Part of a small language model's weights: 427M tokens.
MLP neurons of a small language model. Each row is named by its layer, matrix (up: input weights; down: output weights) and neuron, and shows model dimensions 0-95. Each number is 128 + 32 x the weight over its row's rms, rounded and kept within 0 to 255. Numbers have three digits each.
After each neuron's rows, "fires before" lists the tokens most often just after its 100 highest values on Wikipedia text that the model never trained on; "fires in" lists the words (lower case) most often at its 100 highest values on Wikipedia text that the model never trained on.

L9.up285:124156194171132134082149092111110096134149070102104073146165173123111127118111123027121121155153128144201121166110122185127112157089126124145139149131140106144133126180140142123141165158156156159167125087104093087167126119115135052157183134142085151192129154092101093110154178117097145136
L9.down285:164125098118192096134102147171119160163167137136116185121142131099176191126166178124116120111050139115107147078160135109090115148154114149122135078085132112096122132117191099114137110077180117127145124147153118103105136093138116168100107131137137088160166119129151137163130175102136129132
fires before: " |", "."
fires in: "6", "7", "4", "5", "8", "3"

L6.up360:112115138101154130117110093177147152092100151111060094077102155121129123101159112133176138117119114162087136093167157108166123184187118126115100144173165155142148163082116099107184141073119149143085114125162119139107095087182102111127149126162095113127099073147114106150081082089170134155
L6.down360:141111071138114132158177117127147139158182147114188178132167094107166122098079156166120182164129145077163139137133169130101130181058084082140145070162145099076148161096147114131129119123107146109157159167150123155108197151117143129120062071100035146147128187108088113087115202115110121135
fires before: " a", " born", " an", " the"
fires in: "was", "is", "a", "to", "became", "at"

L2.up143:127119184096182158134120064118140132194082094086170104135164143144135123119175062147136166112139117165143095114156107191199145149155129146119101128127153146136110154159183168161152193123139119171153145181115126096153162088153119082121113112150167104089146111121119110099121138106078185127
L2.down143:131092144090197190132105079119150113155094065101133106146190132127142118111169079144111145114151116162150075124132118183154142222137097120132083136122132140133103113124167157140101193145168118135146134161138121106158138090153139094096096106153164116100129114130104126097112163113090202137
fires before: ":", "ed", " York", " details"
fires in: "new", "preceded", "personal", "born", "succeeded"

L6.up254:147134167068114129116140107148159110122136124107095134123203141123137147071154104116135094087154085096129105166189124170115138155109171159088072125159162154119097160072118161113166126169094128141115158118138107099126144146147095112122124109205140123128148130109117174109132144147089149120
L6.down254:136142163200155107167137147118126109179117132087090182142062098107142114133109140141095138207084139115064143075094126150130141070157072121127133105148167153085104089119149068142139112108190180087122173083167098167081140103078115103134164107151154085100081153100121081147142076077087091146
fires before: "\n", " an", " a", " and", " (", " known"
fires in: "was", "bacteriologist", "microbiologist", "is", "engineer"

L7.up70:147137109107082122109134116164109169130163136138212085146141150126155121114221118091165126157125074076128119132215139131178144127162142131149051160084149127144156086179129136127127119188133134128123177177119110118166105119121124053125128151142182136136157074133154116153166183115089071128
L7.down70:136137129130092185059105140113167129119142150168115202127158152141112100151123168113124136166131162117102070126148119122102084191128092102170120157170092135132177160074121085169182124069144173121079099136134106143077141178053130098182120083179050121100122100171115132125079065134118148131
fires before: " of", " a", " an"
fires in: "is", "part", "player"

L9.up294:093139169162111131059100139141143130115141136122172146135128112122172124101187128122136180143097103118145146149122103192167142132094106136120165152093163175144155113154152132107127135082135166113137123122106120071150238097085123063125114096130122144142121132114044082134105158145161182180
L9.down294:100146150142083125102139132124134121093142151148100149166160109092117071175135153163126077079160089124081153111152103092056077192109113164149129154118130121136149135127141117111101126151087113159091072145109125136098092153138150078092146132121133088082125125141217145124158138136132129153
fires before: " |", "."
fires in: "1", "2", "6", "13"

L2.up324:133137160137131145134141121108118106154127143125098117106092127114105134179122080124094193175123114132133096148178186163106154135151063142145127087174111158062125141151122146177197149133173171178118125149092140134174081081156077146122146144109167047114143144083054094080092204112148153039
L2.down324:143152116145154106148108110145172102138128126141068133079039102128130111145136117071126153154152144100160096146147155144112114171179097157150107114221116114086166125116101137139151177103138145172159104141128136173153110144128160104141146102132148081086083172086070119079148127142157108052
fires before: " |", ";", ")", ":"
fires in: "0", "2", "1", "3", "4", "5"

L2.up229:111110173066121187169151165067133161149155153062115056156143126133115128132102104125114179062148123108096142161152132175099133152133097145154130110206105088104131138143166165157129154104150093179133123121181097093159142130176109105145164177162120126087124092160132137157133153087126164081
L2.down229:114140062159146079071127115153148085114092070177133210094107148153101153053140160190177107193110150137148107077157121072129119136119113106123058134046141216142068127127104144107119106170091137127122120133110141151118134149124165129102116088129126087153153152100112096111121107135122109146
fires before: " was", " is", " has"
fires in: "it", "this"

L2.up636:128140139114125140125126045129136131166119092095181103131158154138159125122183096154126163126127096152117101116153133209174140150137139157108116128144187160158103168152144160173134195101144117194200156168154141107110179100163061077126122143123104087112143136123092103097116115125126153125
L2.down636:130113123098150149121109060130145105151094062110132108153185141125143129117173089150117137125157108137135061105128114197138134206118121144145080157141154157143091121129142148154107182140176121161178136145142134115134153084152112093115092109140145104117132122130116122112124133126127171127
fires before: " York", ":", " Zealand", " Jersey", " details", " Guinea"
fires in: "new", "born", "personal"

L7.up494:148106182102160156120140096107141122116081082167135154136150170156089163154144116130140155102113125115170118115080142135158128153133076119160113159128159168116119079122182119136169117132126133112149139129197103092188164148106028106133163177132140101176074127144129104114074076099124146116
L7.down494:125148187116119084138139116108102133128069115162122153163110063190149059173134112156168181106124141135118055109149077105189098182137114107106083156164069117119136108081113155101159080162197168152063155129121153138135087139088105123181112181090100132103091081122113121165116115179104169070
fires before: " by", " in", " to", " on", " as", " |"
fires in: "used", "released", "held", "recorded", "played"

L2.up78:121141161122168112111109093145143079168162118108115150139160070164188072115174089140117104083071098095109100110162157152105128138143109106122131105120128099131106137179118111139106143144147094108086191193119202095127137082081092091201089128161117063111203125139100126153154118115113105105
L2.down78:135146218122158141130139092136119082159149090130164170155121102142187077075151087120130159093041115135155060120128138132094107091157099086153143126114137089132091157163104174114110121165151103093117157140102112137105098107064130126130123112171142095110164179097108140135159091116137089127
fires before: "\n", " of", ",", ".", "s", " and"
fires in: "microbiologist", "bacteriologist", "governor", "director", "captain", "writer"